python train.py --n_layer=10 --norm="rmsnorm" --norm_place="pre" --init_std_qkv=0.0168 --init_std_o=0.0 --lr=0.000989 --beta2=0.99
MLP neurons of a small language model. Each row is named by its layer, matrix (gate and up: input weights) and neuron, and shows model dimensions 160-319. Each number is 128 + 24 x the weight over its row's rms, rounded and kept within 0 to 255. Numbers have three digits each. A neuron's up and down rows have the sign that makes its largest values positive.
A block is one neuron, or neurons of one layer that tend to fire together. After each block is what it responds to, as a language model described it from the Wikipedia text at the highest values.

L7.gate255:095118138158117082129170112099127114145141091118124090152139120121118160174098104105132134144147144139143111143097114162137111075188167181130094160165097164093114146135146112121143140131112126093170134092137157129160172136112142136123156110127093172095089151152115093101135164147139115150064133134152103126125122153181149162121117114114121123106143107117147129119097129113116120178134116161127160119174122164134110151099116101108138126135138171103144146149126104111161123127186177
L7.up255:142126125146121115144187162128135105122127119130151094125074109150113100120100210080130092177112102143101153161126129118090145131128131184151098124161108157146149080145141113147084150115155133120128149112120134122120126130135108123142116125126124141105135090128106125099109181099169149110149135113106158076106113122118117132128118137172120106163128134113126121130154147145131079104143130115116148122137120126143127136134109110128090098141102099145119156109113116124153103157105163
L7.gate454:153137126111165067093123118129150134083111164100116113143178088125117134115118136117129104165166154133128112151129119136126136098135157099176119145114165102128120075127169121097145148060114109112094148101137134111088159135126142110174157153118189154150133126114148112122069102137145128113117108122109131135122121088142152138097093119134142113109148137130115113093111083101136124118144133117116147144096098132109115167125154086123089113141137133127144112123130117146145125157138111
L7.up454:119146106106100136109166105118110134116131078171159115076142101103117130137163138134149107099118124130139133160163099095124135141127149134135141158090157124164083157103114082172120132162110134107140106143120172154136105135125106160123128133145160150128127112176140145116111111123144096111171113142172070111160097112106134148131167144136123108166126113139197129142171112087147146133153164124169131132129176117089127159152126147122096142149098114105132153154137110118081161104133086
L7.gate692:112124100135119163119110155129176095120106159139086129139175135126098139087111151158130099131121143127167088105134132104146120133104164152132168129155138161114109105138142116124162105120142140135097161120140127116121107094130156093105133133188134077098141174167116090126132150116155157106143130183115117094115166108094114108127125113145108135098082117119088111163145127125141088111142131166126110150099141126129119125121157107137143133104139161141135120140106119110153101127125200
L7.up692:109123115157135134087115113153163113169124178148142113179104113124087108166125109144148118106137095155104146114123100121173135108105142134151150165117067156110136102103147129119100131149120101078114119138139140104114136095100149125113138094120126079080116143164136111135138103144136121157109163161116081101139095115123146127142111131153130132145128120105103105097099116159111096097111124156165130187108097135130132144099135140091110108135145169138149142130128138166139105144142165
L7.gate762:138166081115161098139104123139118089136132127120113128148093113083121162128149148125116102119160114125118082144119162167125158159120151115108102127139150147171142140155122128119113142131153115111157108140131134104158067166181130123131120123105140124153140151159083092092165088135192176141105145137122133140114154142121129120104126109146121134107154156101139140130119144121115108134132128167140148112159136172122141122121159130105084135148091182178170133153146118075131081120120170
L7.up762:134159124138139067111164154138129136103109131121111159158119127102135112090118144099093085121121106149159120131081127122122131128148127160132141139171164149121148118141111132090124149129145122145099142113078145088152102088107099093176135140105144082129132115116127130129103127116137155133118138174139098100122099091149117131124159127129121120151140101061120127109131157130097145140149130152097103145128131155093129161131132162136118129150148161188163146127129118118139085144167141
Responds to: Word-piece tokens inside a word, mostly the second piece after an initial s, as in s-ho-re, s-al-amander, s-al-es, s-ho-e.

L2.gate46:129157115127176080137150160150173134150113120101130153133143166117128087107150164118101120170129119136131129183118112146177149134150097173114115128144120175126170124154130139107114087115129085101147114163105142121123076120132157123110152116118089123150135141173104104078122155138108156174098151126144116132137137124165118158168122099102128120110108135118141149099156107129162106154145156085101116138113091112111176152063083081144082145139126135156109154131150134111101120101110125
L2.up46:105133113129119119120144130103155149129100147139122118140119135124119140113109199085125142127135140120128124127144086114131113156130177142128117136154130103147102144119149119128136128151116139163135111079122153151171118105108133087099119130120092154101130129104094133120145122092168124124134157125135130138148106112115140157167129123098134140120158106135146151105189087137160101129156183182100125137102126092150115104151137117147132066135098138151137148079106157121111144152124139
L2.gate85:140112178155129091100117111119129119139105135112144116147107123117178140120098150126099137125121117180160107157111135122114086131068146127133145142156080097118114143085086141094109097111091112147088145146094128109137129103162149121115118126135125120101134152091137115099100143109154138160090103104132175136089088142127086120152118134104093139135139108179142148163116139123124150139167139143128139158101103106145124168061098132089127121103142165168063106099085092126150121174131139
L2.up85:136129181086100146133115142130165163107127148131142145061117116102156156124093162110141145081114135167128111169121129162132077158076146138134129126123146147151137132122087120109137144117131152134178082130148097127083124099115105173134134110137137146102145117170122155139143111141126129185192123121154143114121155077133125115136113132122118129103157126134106107121097170101123135107133138150138142150128154125112124139124103128155140115130113115104144120135114133111182155113130120
L2.gate124:133167105159090073081103125168123125124093133137117092134115134103105148145168133126134115120115094143132147111119159159141110130136124114189136092156145147114155156088104101106115108157147097142069137096128139177143192124131104144137124156148155147123147107104166102100157159115141143147088094119135160125102165132083149139152153120112114135142121102100073092106164150140139106101159120122113152068114108118149136164105101081144138104123118158113099127099125105094147080120082170
L2.up124:194179137101100177129124057139080149111102116098132143130108147126096107114077117132079106140108151121175122128131106118147136130133104124178134124112168189133153150143135121072149129119108112166150106121128109137110124137194137163136058123117128127165126128098140152153152167141091129145146182117127110097138164151133131134128155126121176111162162147109105111119115138111101141147138128104129109107170147124136128113109111081144175108125156145108169117103128134141128131117112153
L2.gate158:113133074138133104107135136099133163119093125130152094140170113081125108128114126081153125123133144123162124122129127151147137120167115111141172136134140127106102106101127144106117071141082089165175124145080101121110121108128173110156143123121127149149098133147129144096099124156127151146169166126140120157098139106068148125136092126152085139124101150143138138170096111098127109131147134124137118153087069099138147099100126169063125092122191158128143161109090094133133135128137098
L2.up158:149159161135146121114118107134132145133140146137124101130135120129115168118138126096131126114148124081143107151140140146092088109152121165121145050132167117134093125084134162139133132148131112105096139089164123113150173093097127115136096132121171130162103102134112145135132150136112128099155145131148139175127130136079132108154144105161120119143120126151131133103120130134162169178132095078175150124123109108142109148104095131098120098130117097117125134069107128161151111160136183
L2.gate203:134133119110147078112146179192145134137106134135140140114106122100140137089086102091139107151129123098123119125135129168154129131133115141111156086185125145105159142134173131156168091081123115122105095104148143152120092111149162114141142133153169128108151119165133096166143109091076110140120141115114121184135161104168108094089106102081089165123085107156155124120098131116138137169171104121092121123158101126149136144098145144135128111134125140107150113128115126102120137099095123
L2.up203:121107119162140086114135148148120126139140157122114104152154106136144120150139134114125076111097150161103130140168136143184115149144149112123155079160062127162118119100115136131167119136118124108124095102127157118123101130125147109118160120143116096085059080113150136120105119089159092154099167091104142112115105151136114116135105127099161107142135124111124108138118070137122132115084136159119132138137114124124159133110146116164124070117137125153101088163121123122180166088153125
L2.gate214:157156121119141132127140109137101116132128124138073116140163147126121165108139103104133101146082114119175143122137099102146143146154161174124118124135120164103111142125120084166136117108116105158138118079146136139155090115101140125145131199155142160170118109091141122122171129128108132125143176103081099170139130132083139112085145111126187156135156124139136095158150114154128101142155126134110108117132097120162124111120082090149179100119133181093148140122123091126130150136120177
L2.up214:121076160147102106092139139156117149108056140111127098138120132118102175111141100143140190103104131148111125112101113121108117105106138133087163149104092117105139165130095123083133139140119149163113134161095110141158126124110112138183164156127152147090135148106102126115131091080171138147163137123150098149140154115140093147109114120142123123132109099148159154147106141135111124148134099153092112159113127115127160160139112140131091101100094194121132146135067121125152121096146142
L2.gate256:090128104122105067137124103166141159140139137132181159110112124141104154125110131186142121166143159178142137137111139156145143172173099147114140135171129168110156171145139134123138127132150103136097136084163136126138120146089131140133199107151094157140134097159103068120131077087134133134092161132147113147148122113166147137128094096098103109096116145135117146114100166130143119144146144127130095119060094135121144115104131068158129132132122123115125099188113124143140149117126126
L2.up256:151137144155103091119105087143124139105128079110121117113098122173093124125142136114124125110115160191103119167141125139106122168118114153144132147148148136104142110097156111112063112145136071115112167124108123102142082130121127110139121140119188110109168098125131128103115102136093116164083150127131151112164094119110107154202097121115159138087115110123128109160088113045177148136120099145119154167112139135122125129127152130139171143153090167145105105122107131139087132127161119
L2.gate268:156117138188162125076157152128148131065137142150121134106142076122114119151091123110118123141115143127112112156122133123103081126081123129139146136109128133133109147143147175097117129127107118131098162094086124163150099126093164117166171164122112114140119134103147084081125080122114167114121127132122137148089143100111098133116081106143092119096122138146161105116117109103123146131169121127132116126110123181140110149087137140127151139089144113134142171134168090153149148121151122
L2.up268:115103121099144152133118110150154124115158182133121089069101143119117075141101184139134103121139149173138151122115104151119109132112145089115104126118155124124143142132153113119087179171152115124107151129101165058136122121127143145170133144122103117095151155077130094129142136132116113110164135151141113142128168121153152125116116114103094118122144135099138083147156146094143156108112134133115178188081140115144116142126156155151139147124120105172130103110163146105131168149148095
L2.gate344:142136116119113136126153155158159103091107102120122119097140115074183130131086120130124125081121105133145104146119093145121114145088110164117134120121107161132129130112138121124128094119104137155089120102109147135129109121118182108159157184148102137121092118156128138124137147131077122144122159133099130155124152096133131120099115088122133149117136104135156131124111126148151167136205105137119128140124111080157124124090136132147117109116118143146110138140167121144140183150161115
L2.up344:142071104139116165099132144145124119107112133134133111105091162110130156144113113096141134144089114166128096145108157148139116097071099090175117131165163164142103179113127083119148150179130134128110141113093114122125150124134143128115190129106127125081119104146124106157112137126101085157144127128155135105125106121111111152161100113107142093115115116122150143137121134136145145096141092137170108127102093109131103159064103153124139140138154136151131116132086108171129143157192153
L2.gate469:124157124095154150115086122134187108068122157122149135099121125080122119098099147109123101140141115092123109116112159142149112131129122134115153096204120151151142170158108115106109154135109125140078134174140180130142068123149118138146158116152158117107093116114116130141144097119132154145149102165117177143099170091146139129116091073094109136108107129151147165095112145123163116095151123120126086176093123101151142098101154113158133118128125129133150130120104118105111149167150173
L2.up469:141089128143151135128144119159143132097121110118100136092105143104105140077129110155102178133165106131131131174127126151149160138149169142120125202141136144115129125113126115106134129134127128131115136127100116128156133096177141118047140092138099142127156140143118151149123107111070087170129120141129160138141095153158105180154131131113131128135171117127158119130157145143130149182133139079144120146121127143093116135087085124113106118148121138153149092081099126154036152158110133
L2.gate480:124152100105128128107150155113117096184123136112134164133165125110131140109100152102164123158214123103148151154131126156127132138123148151096115118181141124119137073122177164118135140147139131105145124074150151154120128140134190174132135147147128121111113106122119096151137136107126126122117122114118115164084150156133095121123093116124148100120140129134087135103142138089117145109149127105101162134118132107130125110101087123124126125085115108117124115136145154112131099133154153
L2.up480:128091150086150134137113126137146115140108154126121141092149195131152141082141097087142145114138145186122136152143101202147148142127104150110162134126127150093171126126110133136156135132132119092156127101140152102109152116081150122115179152098140149146097120140095134147114155100098119125163129134131109130155117098167124108127161123143119110115147115158102181137126096099133150078141113091126132123143107082174106111123112111132138079150123084146113146141145129124129120079141124
L2.gate487:154122102153145082135095129116114120155139122141135116117125097075132141112115104097147118091130125120142095101124101097097110139090119106144165118120112190139084090138125109141168103120116129139173102095137148132083131111120137134104165155147117159153087148088133150081139113093120150139118115121116087165086148124103144155164135130111146130118113143152118120131140145113097108149175106162154125126132116152163160130140128089106186138115145122098131155124131098162135116135115162
L2.up487:136142101161136112094129132142148098144106115153139139143097121124144159125116158129121122110106117148114109106104119144109120106128103148121151076146142171138130174151113146114126102114131109105131155127155175122110101110147153110134138136141085125107150128114100154095131122086129180153157150100129140143075134146127116117136120134073106130139113119154108127117182144126145125118128136146116172103097109131168152104136176142146148134135111137127162131084126134105113097100164130
L2.gate549:121147136122125069113174140146156124131164122104153126142162125097165158124123121140162134127186134129125100116119128116125131107077113123101135147144129115141073143108176138120124126078147116136137116111121111133092114105120149136102112129159125130127128151132139137071123131111151154110084122112111169131133149137111144133124115107123142127109120109075091127093155098178116151117123091098102138079138105098174097093088081139143134145107140112084093139159166135159132135144170153
L2.up549:158149142135094125137142128117114157171149143139156112134105098127164122054129107174118148119097137110156090083139110139108121135095098098122125117088137118155085169122105115121125104108141123143124137131125152170118104124111099102134122112107108105120139129153114092110116115139154130113140187123204125089161139151114114165167146097116127104120158077049133104129135158138135135102161108062120112156121093133130105090115126158139132097118138084103108131151161127147125144116151139
L2.gate577:096167112137138103124140155157132118111118143091166115166123112086156156133068138092115124095139125111154128150122135155123161119132117164148152151177114140174155137138150136095143153112062121101125120134129174138122092143140152067145113113175130144149059091159161115118078131123098146148129115136123101168122162095147137131133070100119081163127117119113150117117096136103153115109146169102103166125129142097151094098096122143103137112109094188128148127153143155121125135111146134
L2.up577:178150110081118114154141155119127139107108094093136105135128085150169137192125126107116126105127131125154165169127150147116168139107165095127098114193129107115090113130142139121126149146123145117147113117147130099156102108140096137139106133118063121167156107170116146101124158128144094105102104127125137135132136091174102114098103153135135152145123126130115142153103149120160137126118151115107145107145156108077107087132115146133134112102093164140124142124137123090146134057118112
L2.gate708:155145121121136107091164153121133113105106098140103138147088107126127125119107102121145123089131147117126124141146110128087092131106132125133138127081092132142103155117119148148119104161089141151081117184138111148129104164111167115118135132141115122107145135137146109117100139082072182127114104140146141170129179090116155104133136107122088142078131135192146153108141150085115148122152101114138148123119129104119110146100102105106140104099101113154097151139143119123079157112158164
L2.up708:103081109115106128111130161116143122069140146148101098120120078138103131105128161151145173126111103077116131093130141141094117101076139146118115147128142164153145109113139150105184113131149144161086124142119152152100128124155140121143067156162124107089149093108144156100117081118075107131165113133105098148134154120076129113160142135156125123117143130148120121101160156142132113128161116132115125167105094146165134173113119105119132109102168155105120141119165118118134146127172109
L2.gate798:117151134088105154126104146126138094101101125144130101110109130130120146175087118128142138127162173143182138151139096155150130146090110133101127151161140127173136143142145090116132123166132132175108120140164126131085137094179080124169101141157141137166082162113131135123108129150112098089125161112142131167106160114105129113132114097078137146165087117121143141117126132131146132143178147087106141137126149101101141087117138135159130098145115141128150130166102138139120125136116194
L2.up798:152114123148171075166153123145132156113095118092146101112089112111120082136122139098085171121129128121108147153105133131126145160116121122152164070144148144129147148139143110126151112089114147135115147130109157169131130127140097133158161158108096127144170131175162152128145123160077126185154093131139118137135128130166142191157078130122122156165080110089145144145126123140154133092172119122160168097116123108139107064129078124096109140098116150170127144079108132104156151128102124
Responds to: Word-piece fragments inside a common word split after its first letters, e.g. The|se, t|al|ented, s|ho|oter, an|y, al|re|ady.

L7.gate112:082130161098153109101147157158153124130109125103129123136140108109104121138118116118144138130107096108122140085106099162112129109113114103127097128157137186180114075121130126083125104149128060122120142133152136129105085124067142132118139105133113098128122110112156098149128122125169170114136137156159141121125121130120122176094115176105135119123119097125125168126147161153127115118129116121134134132141119146136128191158145112111091154106143125104112116102117135156138109153160120
L7.up112:140170111115136113081159113148133159122119144151125091153181140158142117145144135135112106129159127129103122106150143129115109121125101131117139098105123123086132186125122082148171102123147129106144109145125137169161119100132084117179135135169156168124135124105112135140144119118142131142149131128061127136102106111165112120133114154149105137104100155120137104105115126142092080084119100113140119087125135133115119121144141113154132157108152106132136142098176065068157130125147127
L7.gate188:149173142104122095136126188164159095123072158091135102120107109142077145118128130124139104149110104094161165118112099170108102109119144134138128100132106178109120140122126092145143132113094118129115112153145116184077086150154167102109136125104118144102132128122128118149131111111142128123123118098153133153155160127124132157093107145150144124123097134125162169123141127147122130108127154142153142106140116135124094151110058118130122150123136168161118157129140104166139079142160130
L7.up188:158163115128159148083151148130148105154106152147157082111100148129111114114155127133115133138077133101132132085150090128111102086108110107148130113154099162124147151150131104112128134106101146113126137125167115107089110126143167111141134139136171165106150114151096144127121130108118111120150149121148130137084146136087136141108138193162121134127132111142130166164112113158100119075138128115143152084115114130148118166189128118139141168103123144177169122140147113099114085121134084
L7.gate222:130150135118116132144138134124142156128076152116107152156107119105087119156098139155156125133165114165174126116130094180118135097143117125118127129167152116120167115123144156110103110141075114148167094148175115167115130116172124126116102127115160112101157131078141088137150119147139141111148098090065156149111107112111142107135142094129108140144098130122168131093126107123121123093170109125125149173129110141102166150119108134116121143169128134153105134131157132177093092126149123
L7.up222:120146128128113175096155169136117145157115157124144105163128124148100138174102094082123096108111113137119112136090118117138135146147123146135119108142109171095107181156173136113132139081143137177115148155138144146104136147103187083125128120109099177081148125152092152110109118143118154157147152148128146153152136117131172169142126122104111117141122150135126133126176135129096104127150117138158132122119098146143134103123114108100122110133166157095123177074135105170093139120082158
L7.gate663:136132148135109114152131104103129115128120105174122167098184169092099177126084137126173153104112145158159095094137134114108158086126112125117115125134107186168097155134087137112153127159085123112111120128124141145095130124120145152145140139107124132120127109112106133089128112130122133098126139110107208153084139168109097102135073104123141136131114103126137147091173145116118101148170109134153118104083125153118100134117094149171104128133150172136105150135132151137122103146149128
L7.up663:123148163158124061130153112103140098187147125153119106164144173130127177115119131164127147140101115172164085137164111150165115160156111148103125106134111137141141145124070099135110153147149117133112097178154119153166139125111146096141075105110122164123106106144145130124153140113101115114153117132150137148116100159149148144142096129149091128142127134119094150123179126130111158140121157107129141103129118083140112115095116149106107134167100136133110120159152158122157155100120163
Responds to: Sentence-final periods and paragraph line breaks in Wikipedia prose, firing as a new sentence, paragraph or section heading is about to start.

L4.gate667:098165147126150121086118117135116129105068143084133130145132088122139123138130109078111161129124159157162104148110124090125143147126087118150126126103120116119106115092078166181099175148114122111116127136173124160059130142108155153124133102153137129130138134106161104087086118113109139093132149099100109144097144155143113120109109138128088155103125110107089172091155163128132107140159153083120130157133077159103149100113157113101145144108125116160117132125106160157150126143163123
L4.up667:152167153113097122182155101084100109092095142154126092185177130099126133119100117133146103115189126123155145131146093159124113099146098136120151111092133101169162101137153102068106119139145154132170085133139125165097131100124107140095127124129117134140136117079142121137139140125113133118111120143091154105110125103112101144150161148106117129145158107102108123139132112115092143131104115142139152124151126117149139141117110139158124172112140124132158117155138127127126103129092159
Responds to: Mostly sentence and line boundaries: newlines, final periods, commas, list dashes, table-row pipes. Also mid-word pieces like ot in root, locomotives.